From a checkpoint of a small transformer trained on Wikipedia: RMSNorm before each block.
MLP neurons of a small language model. Each row is named by its layer, matrix (up: input weights) and neuron, and shows model dimensions 256-511. Each number is 128 + 32 x the weight over its row's rms, rounded and kept within 0 to 255. Numbers have three digits each.
A block is one neuron, or neurons of one layer that tend to fire together. After each block is what it responds to, as a language model described it from the Wikipedia text at the highest values.

L2.up1354:118125188154155183195073106055149131141136140117120145095053107106148175184184115119131139139113128133131139216175061097160078137109144109155073122135103116153120105173110168204150161078137118090130111128112121132131114192136169124161129095112091157160156154107148153137149153092175152130182128123118119148112201085119092107161135128133151085086153121129108126157110106156120133152136123085151110158138104104159149158135152162112096080087147078137188108137136142160120102109107066151119101115168155125086127127091154126148168178112115093135133114116157083148067112143155112120147089111149100062154113092114151143127133217202125111134122146127107158095132094093098147112139138140127129197155118107182175159089114165094108100098183184147158066124092158143095120073147122
Responds to: Mid-word subword pieces. Interior fragments of longer words split into several tokens, such as ati in compatibility, ar in bipartite, and enti in credentialing; also predictable fixed-phrase completions like U.S., in order, no longer.

L3.up426:092095108119147152099156155164133125132135179085142193133088129096146080123170103086178125121159125101182074111177181171172183136108113086090192112102151119101121141149076089202139170141098104155142122133126107172158122062121200124115134184107064147107114119153062085101088123088128122122139131068095120172212110163090160086147113134091128151110105121138116136087154132174149157114129117148094139102102182152085092147136101174122110199172118107149153124114114070142081143145068142101113161153170112139111145138134176134119087132147151168103184176176168125115131097159147108089153111112167118116154157208136102105124156097128185106142063104138141117153088117120111151112119134162163094090117140109133119160138144193106152155073135078105123168125099173132124131148140154
L3.up578:118133130142096157125132169096099132139095224113153115116064131098094134160122196095144168123130100170119155149150078136156160173118133098095116059134100217059132162186084141141132163130129129145123149129147154080105161156121085072105171196129156110141089112139176073114087134102116147071142083068076115092140140122107083183131105133175162109154170159155147160179093150170129133205157057138112096109088111096123141128118161136147160153127087151104152140207111164141112186153091085197115108093119136145151126124116114153136111123119094065068129126070154089113138172099166136121113141105091098186149153097130128139158194124108094074153062151149129106107070106111156089118172127082090105156093096058131094130106096208144147125174126135130161134122086141043092135152098141
L3.up1518:097111093091119124130147155140108134083128149125124145117078155176114116112119092135087184163115139185106123176131147201099140147120150073106174095124163114159110183177098155155093118107140142150135130128165107101158130090152135130094184130143054156170109154127103096114150096057142171106089136120086102103120122184062053150143177135104144115077091158158128163068133095126147158127108067135082111076115135138186105112092131145133157182151092093119132167157099158105130161147111082100128108164149120193068147132146189129140186099137123096124135163097115096109164156111147161156085074135110164190201153146126144128150139190150140029095162170173107122112105139143151199084125109159118169137103086141170138129134100096143134081090192103082132164093132119123115123115158129
L3.up1889:115103157080099182181133115099130124080127179140068159107192160078185140170167146100085143122100148104145128147070116172097094153145103081103169158100144130082072170150123103155076131122137103141139098154143128096153091117088162064177130102134063144203132135166145136141126134111108148107141134096130114129172115183093115181189152193103152220139148155094128160098074176107144121111113113123139110076055063109128098111134147090147122163170151054148155193126125142108138140100117071144154119107167123135119113135115190113112140151105135091130184150149119134138148151129154133126129147093129162155083137151143153067105140150175080092150113215175112078128161132088115170098140088108105127136115077124141126178165103145140093114149127172128097147144100174140157138136123148
Responds to: Place names in references. The last token of a place or region name inside longer names, locations and affiliations, such as Colorado State, Southern Illinois, Tokyo, Japan.

L2.up692:148149163140137174105112099105143116154151180118089152147133096115089171163142114161124156102172085108199069127166077117138103105103120132114112103152111112123091168114140144178128198119177146112166125126116110104151112185108144065115116150119077124130124099135146095139139154118150085110129095101104161106149131184122054044148149148143097156093034082142088154106119110115193114119119091145071103115129116155140177201148068116071130187159130136105183117142160085102100112111120152153129090123152159148185156128095105145119149150105148111105158158102098126115162167077107105138120132123161102044092125059110134070110120145126135099148110127095038112093162084031157193097174139174088123098058050094139116148175090118153137182094089083145072125159016132167118167108117173
Responds to: Place names and closing parentheses. Fires on country, state and city names (California, Tokyo, Oregon), on closing parentheses ending list entries, and on "has/have" after a subject.

L2.up1954:136141034137138146146110135157143162156202129122109123176130176131113115087094090119098145121091164183113158156054147162149131150156109125153078058141086118087169151162122107119098109132107067113141215094130082156157114098190130125094141114145148150079105127144112099169106112066138153180162123097084128183118094163127125113161147110129147144153125149115146135129176111152134113128116130125101098056131166229127147143103097114124174112155075114054093134097166135111114157068176126087136119139169146101124110176109125155168117138082088140103112117133110159122129140096138071154157083120139095140161115197162146148112099108144140131124152122147129106148068121120076104145063154132141149128103105127104162155130113111111148207113097110106157151142168097114094168108138173
Responds to: Preposition "in". The word "in" after a verb or noun, introducing a year, date or place, as in "established in 1925", "arrived in London", "a law in Denmark".

L5.up204:135133117142123049144090138111149128136152136108125069159113146123138109110135116127156158184137142213138123096164158072124184137152142136140125108092102127136092110106148114118193213106137140136190123124122085168092071133123165074104099144121097077200124108110171104162113100064116176069147116093156083105143106195144053077123122110136137161139157166114143077139176174083125108171133105173121165129069117091100148095160131109149097120177128162142132125092101161114104135109095124121113123177069059060143143123172196154106141155100150202151084109099128136110153155155142137115093117184129135194090211136145095068177127143133119111109104195163162155157149156121108148119102158150145092131101150173132112166132128141142078139064091169164103132136155166113158099119082115
L5.up1458:164121161164094124135124169138214154167062130094148174011094163150150101147126075162228117115100076200171137110198154137171148103097118160139176123103110101149109142115132129178153202140134118084082131143188125138134131138193159108150077149077116109149182165102129147124109129044151152128167114069160080109120125188086117118147136096137107161050104093108118145133149176126091155175121073094126104123142097119125152102107170141164129115150125055167110155173123116130126086112127158153147111144101082132109141151139149124193131090054097141122200105100100155139107172172153177118130086142127167161086205199131143098170153120112101096118102164171116166142113165101138113118154216109119097108153078173161159130142072115121088156152167121130171119140103198087092137132121088
L5.up2399:136165101144215093159112131151114162135117096124106152067117116082169115079107138139169176188098088149181112052108161113155091109057146152184091118158104111186120108139128154157163158151132150126142107109152116134117133158136101025153155170119070087176143108110179095141097088099131166153122118094151110123176105132162143110077124122131109156114080138094160120161157133158170095103198088111108131126060105136125152112128091130140120161092139126145132164202187145119110108112123084137064114187168107111167141092101129148121172096117159176154029093113109124133171135181177165127133089120119156173073141094113140104138139162106108072126121144106124105154186157126152093145097124158105120138105147140176088145139165178080106126093151126113149122151137104108078069133115100
L5.up2715:135169124147155148139084103138106141123133134148088165078103089124118119075148140085119128177129177183144126066150126105120227159144150113153099151153135106152041126161142106170105220167157131215186167140119133149107123098102133073147181154110098090127207152120082140152106135091116099106137110124133082126155090159146055125099183072170132183145104087105154132178099160144166066165182076179140119122123118127083184099133094132098105128137116117156154188087148157136090148067109093159121125179170138089220125139133167186120164094095154168173030089125146112118147139131151150095117155106118104159111083136102136104161127126120103139120158118123159107160194149126188129108127134142123137148088137115204110163140050140105144103094123118135083110188167160096114095168158113
Responds to: Before main clause verb. Commas that close a parenthetical or long subject/intro phrase just before the main verb or clause, e.g. "German doctors, who arrived…," were; also subjects like There, applicants.

L3.up1923:092097121155092136151104165140172103112137163177087162066100118136123175088140122120130167157197082085070131105150117132090125118119186109186104145096115081086089100112111101141086148119152086070154141144142164144098090104161116115118056106088122193082109127150104140089117085142117100146167094118113139171138141126130132159092075169147220165098146153145138101218070170122107100113139100115105140134107077117127143161093082082147139113084127100099123136049136103065132115150196116129161180134122096107128100158090159111091120161109157114173106164078139139050145171167140139129142068062131117063144153140131121156150136090142071088159172175133122104153152166070183076095122164148130125174108073128165094140136105146135139053140112114079135182202124117147094056107137147
L3.up2156:105134171136108155164171130166130073092187235144145121091144127147146131120174114114099131126135143086089171161190138103124098147100090138168168055167166110112132184140120185123125155110098115136125101074105133113148113136148119143138136072114110172151095074114093168100115125118162134181070187130126125069107118104148111113119070162080102101106086184086088125081072134152167147152184114181074069130094111149134106123092148149148101097166139151112086086077176120088110166111131162150151113172092176111123153159133141161132164124070186104124181135091162167091098119189175119134095162142108159069146117127176139102128131156073140103139115132153092145128161129096096156106133082137134105128156074100199123147151105168053151116189160127134116171151108155084131131113128149
L3.up2298:086150076124144113143125084131120092147072185135164138138164087126171153139108087103134106146125047166104148168123072112127111128081136166182172089152150091122062145100119158147167096119102123119128158099103142108163071084117139090132138099120115167109159060139142119117194103093168146147119139108144132171106118119150177128175120141139167177081055131069072126113155121141134102115114104113168092157107162146140136102065148144120133122120110125149129161138143119084129114097112171175140141145087138170116087143129184185101092110091118160140104124099170136103044127125146086079140148099159070116128098138126152130123154180099094112175185146185150086119111146090141077096083192163082100217143108110120123112069123174121127127186176160088157198153113145155090129122140137
L3.up2645:172080096137090146139175135151179089042157151113103129103149159101137126113199132051145162145064123111090167127130159058119062118136153127110093139137157115148122094080125124127116134101086118163107125080115129123094094148121057087150153133165082122115161139078072078086182129134147109104140148182122167173144194122150068136142107213100168148105149147114112089207108126174155154125093141140101125149089116129167132140154166102132075104116077166100097112079140174049170125139134160149132193165127092091153158151144151156165102147081166070154091131088148097109081120172165137219192129107140179104142140129214053140178123116144164099120094153108130048196135111101129143143176108165124158162159131105132114152188161113131134118149161130104165114128100107144124118120127183
Responds to: Table and infobox field labels. Header or label words at the start of wiki table rows, infobox fields, and section headings, such as Record high, Party, Review scores, Family.

L5.up1248:158056137143115129087118113098133091094131116173132071140142079084134109068158122128136122134034132194091070149161113200166143143117101152106139083080153088128085094109094123083140160114169117137141208108166172134183133069121166100119177164130126103103162107168185078098174113109175130144134152166196099151109120153141088148174088145115117127145120136111109179100207132130155142146116101185098093138124158132120066189078139112150121166150140172079080111173133101134135141105151054089122113110088129122177189111134160148121131160070158118114121153122148164078099110126126139156063145174125084164169101175166080096121143089129194174145132125208157127081101128122086130090162128155104111124109141215112128095150122152132115154134168129127169104150128089122069142105159127
L5.up1279:104140098136087147125147109070178121109105178180124122155169084093105127146135151108144101142122166151091125165090112119154143144131159106112182064074122127094098160136072157167114108112130131119134184071140121093164153158138149106150118177120133208115097110125130141097150100097148155149059108179138073121085123088136130090166135137179132131116072130148177177103154129157111123103122141117152095080177097152161143114140129075088126119122123123140061204093139105123112126161079056124094138140098147208101083165070151173180151084132137062136130081112199139114056150156113147106110136108122154092144134086114125097134124157102070076138110148124114123091148160134119155110156108096089097114137118159112100147076154170120113107144106178172096127122149041148102132097117117
L5.up1869:146143106140162152148114165111166118034094195155155148093129098099135122099102126066193084066151181203167168102089133066148136119084109096086130102158095134151075170074155093132081154134207103110088130090093158171143133135118123067103130166067119107140127121144131111162168128132089090167093074127102063125127147181117115084136053147149149148110091060118121157140172194162143100108144121157150156112147112145199188084093111073087134084166066126105095176128118135116092088092119108114113127152179105149115137151115127111185151129077097128147121080143171190128163096154125148135101148110148131134081108183123152105126120151072088092118184110125137174100132112125153193105140190134123138129081116193107155157072159129127143178092122172147144109109206108136113050129115143
L5.up1960:186119123107114158093115127084128159055082125141156125131112117079133104084106181098109137177076137146119135178134081154172117130152147162087107085102106090176062087074126170089110152157140128129156155096128128158139132078138097140095147089128135132098123075122148070150148122124176158127098194159131073103146097120132119053122127152111113172126055084157120155162131086155150128159137081158097133138145160162152096149081115119071080112099122092118065156112133082137123116159106060110054175101112086118181160126137152116146166114089148088075131123147163133070100123133139169155096076153095132170118096064176102175109111143067093158105135122187090116092129131096133156101142155126086139164196127187101132083176115128129093147091120145156123095128112078154091063098099145
Responds to: Token after a personal name. Comma, "in", 's or similar token right after a person's full name, introducing an appositive or clause, e.g. "Edward Hubbard, was", "Carlos Vallbona, a".

L3.up433:216118087150191098165177169165110170099158139146177127159183116140107101135179106076168137108059148084174169088184124116201213140200118097123104097163100131126059137152085086195140165089102152115161167136151156126191113121096076137104211100108070134147072149184146125138204163066133119130109179122105181122117078173075126143123102156150200098119149161145120178115177097069140145062116162159128155139141174116134118140074089175105132148129118157092131119161137105121110109136126146157159101183143142106103148105129136177100112168134147132094104113085131117170110132131154134159126084126152140147153157091194088125136103151165158083203121128118123144125068141122123129112077087146097097157056100148156093170096104156116125089134153161086157092160132131146114084074138179
L3.up765:119105164164176150121103176081096166123085118151162143146105088138184153152125153183158087112122131038149123164100110159154181186151177100081153099118157105151111111124109106103146146070127111138148159125109150160138156097125108095133130129058082122101105183183213135148102151023061118199107102081089090104087116175076096067188115153206165138135132132105155096126112126069124122096143111109185151132195105152116173131144134077082132190136062163143087061114173095154109110098096129129097148139133110149104135101080154126076085142127169135067114117115191150149044065189136146155135069111064111114131127081114153105171121135145159103154146093126115146093058126137117171090193082117158138154112139139125157194077126126124171138212119092125192189102171112098090130139096184
L3.up1733:157104147132164159125127152162151085148116111156140135091080123106049142114155168069106168168117142166161084162088096116144138131120107156171124058170110144143118112135083120140141110090138076098098096087086140150090096161118082112157130138099086123170170081124200123108211099068108094167082124090148137100147104140146100082166127192143178155150098141090125116185160147090124131090165127184134084111145106130115172139134137135071127176075093170202198124139143186124113120120156109148093111158114123147158156116120140115173165111095124094149137136138198107125133143200130156094154121112087145088123138124197110078156108102043193080165108056133062108104079169129123138082159137137072099091140155124126117165096088120115155145128106144164169156113113113131153206102162144
L3.up1819:137101166130160136146116146084162097154151156148177096163114046075150153133176136111203152089074161153234121111037082143171149154150132084112120064119112156119108146167079144110090127076132150135111121117112127136150093149141120139127155133067115128154100126135168151158154081103116121124125148136097118128151097117093037115163102180167155090156072115123156205114076147115125163160090151134136130111104133145062133104118133173069141166135040171133125146083157156146135087128149049135095164105065088136108135102166144146183180126157127141104112129143197130167148133151139196122198013130094136164131127111135109154159086147090187104095178115115076157079086138145102124062142093088052105136093131181121135144093135106119139158193149129078115161122137098086099148122099131
Responds to: End of proper names. Mostly the comma or separator right after a full person's name (sometimes a place), usually before an appositive, e.g. "Keith Robinson, Principal…", "John Drew, MLC".

L3.up1572:103136171144119136200096127029103144125097111151149130140132141064153126099108170115084095094134142093110124066139086150133185205149108111129175102127157073068106110206124157127165126114134131099174156128144101097128143099134140054103205158137144140152137094111113122105134065128134134141098116137141098148090174135086022114135119138147118104094129102113156086152131196129132093113192130121133133122113111134175141107211102102129143135103140139145145123110114167118136110072102112127152118144135108150087137130122126162087117138095090116090133130161133104090083170081126171125160162138071122112173101111120146155159120077129140101094126170119193166083135150101075144077122020103132097135111138193126125157137128094143109128172116140087103097134138158105161155119116144
L3.up2268:166124140104146175137116131103130133108171149153170078128148186065173125150115141151070131137162122136127148123105089099082153097117138144170148131135133081143107130155124145156129115159134068083137165145121112143154163120183089123089099136104153138064168132126168166105147123165131122173129080101113109142143113135122116187115097148125094162102114095140079163176064193126187066135138133129153116156158091101207132137146137068139151161096149155147164154089181154096156109114054207100203145117145102136188152139068108163103115109056125108124085139132138131092059130127149109110220112077118137106175123150142099091174188054089100136161128091115189158112084135077048182109148186108116154115107115155126112171093163096139123132185139177069090084122090146079161160108024136
L3.up2568:161136136141168178157137131117168141140144122132152142114090157067100149122145174083080120091186185073116111143150147125122192100097106113180158139081161061104067122199120116130146183153152080114226139132138113125143159118125140075116173130053088122159158110109133210098138142153134142174109135138123106165143147166136063129114114136192129168102167105142159138124113176086172094109153069163131144125131076129094142133161099098131129134116082150132143139047124123105121116055122139113165137160100134139168160139043120135129151131081131107105094132152140096093084134091164191095093115090082100085150127074151137163129097104086158111144106153152148144148131182087146167122121060115149114143093154132175115193155128141136087131172138196108112076157138157110171121081133121
L3.up2726:132135185126158168138133136097136105092163086086144112142179153116123111157096155132054131111168155095080072129134106096135189147132080118100186053144162065108112129157117093123155162118123113119189100115121101053158165145122105066128189138093149134123171058124158166097157165140126117143081169175133121111135138163166083119115134161125112107059113109145132131063138217153115058144174112138127099094127131103101125156191104088142134138112119144112116135124063151089125081152010094132145114102145142143112125186034143163138091137049162124094105121143160140132043170142122148147153164088139136120183147078102166108118140106131143096152107167100215143086154152126065145073138078118113149163106120173101132160085124061169152115119175130047093096120134097141164156153110128
Responds to: Comma after introductory phrase. The comma closing a sentence-opening adverbial or clause before the main subject, e.g. after In 1879, However, Soon, When suddenly.

L2.up1028:170158102152144206142105153151147119125144098136208140163186156138149138098132142123100160096155119170082165109149104152108139162132123197108144112119135133092046140150121166126070136107166119147196136090177127140129143101112135111087233142124118127173135052154166131153232119137120125145044105119167101095126144106127073146109129165142126111115083080109097160110159127157176100138121138115156122112122092140090183078161078117109143106092141178096157098130090177136131094069074187089172121112149133153178104135141129168099153177094121122075064124145136078074098108090134156109123099121109173150153095105125103083179149212125137090091130211113135124105163151074083133089137076145102099130138099221148129166193129069126117110118158165149111126118145150116144156150139152
Responds to: Comma after introductory clause. Comma closing a sentence-opening adverbial phrase or clause before the main clause, e.g. "After the war,", "In 1824,", "When designing the center,".

L5.up517:178142091127144141078119136125088142139110121114161083134142094128115134095110107125125121118143142118188138113111084116157134197132071113076137083169130127079100093103038117183144116180106100151209129172103145078076103170139093062146141106127150089116168143143176102127135077108094135131129172113198137138124119128154072109190135131111162150112105112158114161115180123095183160110136134102104122093166150147106102152158112103087076068145170076058123148092153171124073132171123102136139133133101161063083147152096125131112159077114188073105067128080142124102076093104108112149119089105139101096155142144121078183119100194110191117076147130095128089124165087131098155110114182176111106231108118126137107221106159159154144091101139120207049112164129122129117163098144086
L5.up981:156065165061135113071088136123118136114112122147176155151153128104139127114117093136112100146103080110169189179143089127145128132110114123100079107163134154114126113166100151100104132214074102111151123161147153126140154103118089104117142146159126103100134143164206150088155166073109113159111146063087121117152125131157121120197089161153184145140126124109127130120126172093146122165191123122161139163111102141150114107162139112089103131094122190122141154111109180103139165120126167107134138179116108085164113096129102144093106150051158110135177099071142141121137063112140147125133142079122109138126122125139071091160154151110060079101112145161107132091099092111066152157093131117163100141166156145175065165045202176153157087184105152191160170144149101161108123060134148
L5.up2085:108126098136113120127087106123191128117140118153166133119118158149074120138171114113125118135174164099152121147116041175118111201070097132127095123131097101135065128133171087115155126114116115093126165132139097127093165153103114168119116132152135119129131125146178110121139181065118109096098155057077149123100146123119105123179083082131144112114078096104079125122132114096130154074133125070154139125157075070112132076128180089052144140114111053166154161134105165085089123075122139103162103077089206116131115139124083171175133114065124073079092103136092104125108183126165112101197081077108097147166153143110149166168162197162108141179107178136176123144109110157121134075111150108113082255181119152137174114047125129157147135104153097168123175152112100107078142137160154
L5.up2266:150110122061133112162114176096119151128160111102091073134125160123147142157171171042108076141122162115099127142151068120093096135097158131159082120103106130124124114121129190181094126126182092089150113139114124075094110146186187055150108171106118156124169109087157111083100070067092162118174072043146123065112175118090114080197155131142131121145066095077172159094166116134124087084190169150073119123110099127161137092140139148074111088108126139095120164102105168125092169097142177125092151102109135149093128128101136158146183163113137127100137118124124102156142127129194114082126095144131049090133144156125115178121117158140177095169103150164081057130133049103110185193170149130109086230153129076143107152094130127111054122110172125115083140142107137102078141079120120
Responds to: Mid-word fragments. Interior subword pieces in the middle of longer, less common words in prose, such as obli-vi-ous, invig-or-ate, s-ooth-sayer and ch-ari-oteer.

L2.up3011:157130108101121121159136142115173107138143125122089175134129182123124209161153175067100156106084172134090168201104098116094099114143164089121106125156146121121173086128097176143109120102137191126109145133099166096167191128108095173092130126144114115143102080105084113133140138144178089108139162134140168137090172122177123126140064228091103086054089142096123161109105095107100143069115167117083128100096146126186137116074148093112108071117091139133084140056139194000113116059127094116167107172107164093095144110102206155149084119173129103115118185073133141130106147102186073198145144131176115134139183170130064168114127135109156130150115174185117086162174095047151119161124151139113076145142115091147132127139168117136092116114136101144108146101099184130119118153140198
Responds to: Structured-data headers. Tokens that start a heading, table cell or list label in infobox and table text, e.g. International career, Runways, Method, Goals scored.

L3.up12:118082143111137110137123055067157160096160138156158105090128078049154165142113134152146133106168151138150094196141117083123094068128131143184112078172095104149144130132089116181113105138193092094153137135099097110192132217120138120127123095146125159139138115160159097108190149048121132145100150109167132143105115126057121077092145155082088138088162087131051125088146075112120154104135132141080162134137121195159151194129109145111084126113109104129199144115168181063112129069092173152099099137148049144081099142129143197154153181125202086072137135113126124134112094174188107112112134120105095094169117123126094122148103139155184076122121133199139116117090102113139164110159156153077158147179098103126124192113145178129143132136109103119107083082125139149073138101135166
L3.up284:145183162154136133124099127120130137098140124157089152095124112129137178079191112142142127136122148082173072068150107148099156133149122201151124061114127084215130142130141140212120130150123085136142105136100155103126103136134120130168147142108160196134106126097177095052177139079093135152144108142122067063101136135173050103186103197094082168140106143130082189109145111095180177095111154112121148103081157126128145074113144128101083090074140101139132093173132202079109133117107178183185104148165121155150156120105169156098151119145134130086148151141180097111001161099134135098147070111177189082153094134146122128108123169123202187080165111095126097155154088147091135102218138156215120147124123191146130198107141150120129123112162103161143114108087125113161131147110102
L3.up381:126135111094118114109069047167154112134114131125101081122081158103142131154139084138079132098145129157174089154160082075129126148088124129129091102174135156180127102084097142080084163130108112122165143139148139113154120178168166080203137183131145217128163180134162085104141108072103110156111136143111130189143165160141048068131151141172129176119088144148111171169159121164113097094116113196182120132133063117153157119107059124098076085091065122139153162089096172090097145125144122184108124134156048140132100137074182165146205135093164104123117141140132084130087114150186095111129142151092096118101119142098152141141100164160188117128105127153108094089140099087064091074077199171125127137128094107106105154165132134062085115117104136103144208086088084154116141129137117
L3.up1052:122153172079103115101097087098152136114130123141158124122128125103117171125199171092103072137116139112159111100089056152098187201139138127138057074198087141170103152103108182118107139079147113099149114159089103128093153202119139156169109137123114151111155135116185065110158138079151169125109148128145083136163164151140072114143122144144090181083134143161110142123109125138103127130183100145111100137102120137105139132055101084116089136070092151088121089114111153121113115084095108158134111133161101157081142125145132113123190107085135096135195137114144137069087142126206134114090181141083106088153151153111099113226106151150161116151094145133098141121106116109150136046129165168128147131199156170178124153101114133134138131114137149173129146093127019130113105127189122
Responds to: Mid-word subword fragments. Short word pieces inside a longer word split into several tokens, e.g. suscep-ti-bility, pres-ti-ge, catal-ys-es, encycl-op-edia, across any topic.

L5.up1679:077123129108101166156098152080117121060109147142128143087121166124083198099075121142069098130142122128104125108125092133126147137069099146151075166104121086089131122101153190149134185096147139165163158111064193101097183143108085118147128155165107126132093126105112075172139112123132103097094171161065150146142147167132135152125151100119116159040158170081124114101149102125129142087165045048059149103107157130182122044119122141189104095169116151137173085136159169032166184085151115189111177121175185084130092117088125101142132092083126147129113120138197085053083158155139079165126103127162134118133086146147096166125135134138113113120113137116136129177151089061167107150125124161195090204140116049110065094119130150115140153106161124157106154155165083114118079119100144
L5.up2308:099055108044149157148069141167141069139147159109092163109099102110129189134130115133112144124086083130085091159078074115166097071125149145156103081099120098142167133133127135158085101092126141186182108169087180142130116111137077087155100115154131146094142062082085062097154085115151155104117151113056092140139131132144122110106152187183138109155128108079083155108162132160190140109205086156128134097103104141144105127136151112114046102092150103139128178087194139021100135082154169191100161140120091127116077095126101165127128146124129157155132145142112099077085144135171111124126120133132112107183061095130105083133104087144096120168132148153180130117135090105142159146147184098064086136116112092158106134165153157124142159098192130174088129092137118106131119120123169
L5.up2568:115110113091098094154058158107117122108082155143169164110134185169076148099121181096096104111100119091091052149164107137156102130136101135128101119115110112139168134111177156158115162107119136111181138167077114136094135125108134155175078129144085107163207073193086079162132116106084148100145125116112090107150176084127105158121169116071131191099128107105103132171110079164218126079155120128165128064099138119130102097116111141136134156163164166147110136070138054058139131111117154131126142151126138132085164182054141127137127146095114085116080123141160113148093099112138145170129108168136122154115138112102123140104142119113076103130082154119141162169159058104169188170160181170153086161137103067123109126144164113104109132091134156142100164129181130121153098094160199
L5.up2967:083103142131163095166068098167112084039134075106107097138125117180152119105159097128125129187129126118100086162179107118111173133129137070191114161124176123174094123115183131118111119179123162136111122150070187144079128112101099169112123145187098168162157106145171067153135112135130115141120136206120080131136136097180167144119160113158134160078073133107108147119101175145099161091133131063118173115134156120135092143143110145110065113129104122135159174151113150092132165099130081126159160114189151091148122176104154146148173119155138092166104164148189109012174138181153094135142207077127117117141140150101143140153106057135087115157151124104126156144176151062153102075151087123104149172119136103129064118180185162169135121122154164170140107168086039111118162149085147
Responds to: Table and infobox labels. First words of table column headers, infobox field labels and section headings, such as Population, Time, Conservation status, plus for in Endowment for the Arts.

L5.up963:160097176120142216061124102111105062046133176104128116117122115071131127154137078139084137115145118172198144182122119152117087141081083078115142085104125131108131166106125176141090181129107177130146132111142141102105124149096120109103128186107066110116103096088126094122139132130141146110174118129181173106187136148168150105151152180192121115166095162154142152120110102117206126138174121084037157128140168130086161181109072104138147186151166095132129141132068159097098140155105143174168120109126127164149101125121090193147124139091153098125180116131178091072110107142174175138084135103151090074133176059109134105190223129078132090159152144169181072075124119114137122035150135111114101176175159060175137144109093160165094121093161147097135205133055097169140117091080111
L5.up2231:131106129124112185119091132053124070111158198111115158101054139126114105112167083117082141089148115130140134136143099138131055096074089142116108134126132134145104163129146166195094136145141102120159163145136177129179142150137152095141166121176103139083114103133142048113084161133174158128145116121113153141145107164176070075108130134160102167140062064064064135132149121185156117145156101133079124107080147074131107121071160139094165166070144123116198114149135059133045106107125162163154165112114151148117172146103113131151170123127133106131123148114110147100120175122145138077128135111125134115149169000145115110133121105147106095148079153140069067121132098054179122129125100177101150163166100069154137148116117095150069165062140081192139126158036107176159120102151115
L5.up2706:100123170120093171156140117098123149138192115144077137080090121107112123097147151067079112196088139164120215187172137135078088150070084090149089090098129124106089149164098105167124190167149097095183116121163138089181113108173131097115136091141107147129085090191140054165176155116164119117115137170146120131162134183137097150093164188180137065140091158157113184130122056043135183108137117156078152100114140174163165032095074146149181174092110079157148125105101095092184143139121146155157130138150165128185109114059161146138191103124135108176138149077148146064092159094147155132091159144127122142111118100187107065140116152093127161098173149179109069138126113103189140045115112090163150134125078112132136122139064153111154150138166165122104129111115115138123138091147160
L5.up2970:065160150160166100132130117169131093128147175189158148071150150125143151104154128120097169160131128186149131144223129176138111143117095087147173133069146122117128185145093162106129135160097167121157157137161183130160073078133091150061185138092081174127081117166117067088159140099148112094124094074138110104171121142120128135127151158105117101137121098225089161087123083076184092163160106110117139154053162108092125124123123154184158177130092159085140140138134113130070152143132145166143138157174144185158161066123146138127163165060112117157153151096128103110135165099158158116106122150118115181156139092150093190180133147105123115098104109162103074073102093125197122076156136159149138165192092091151109131163073165144135127129109094112142190138106135129133180154063137
Responds to: Place names and demonyms. Country, state and region names and their adjectives, often after "the", "of" or "in" or in headings, such as Denmark, Maine, Brazilian.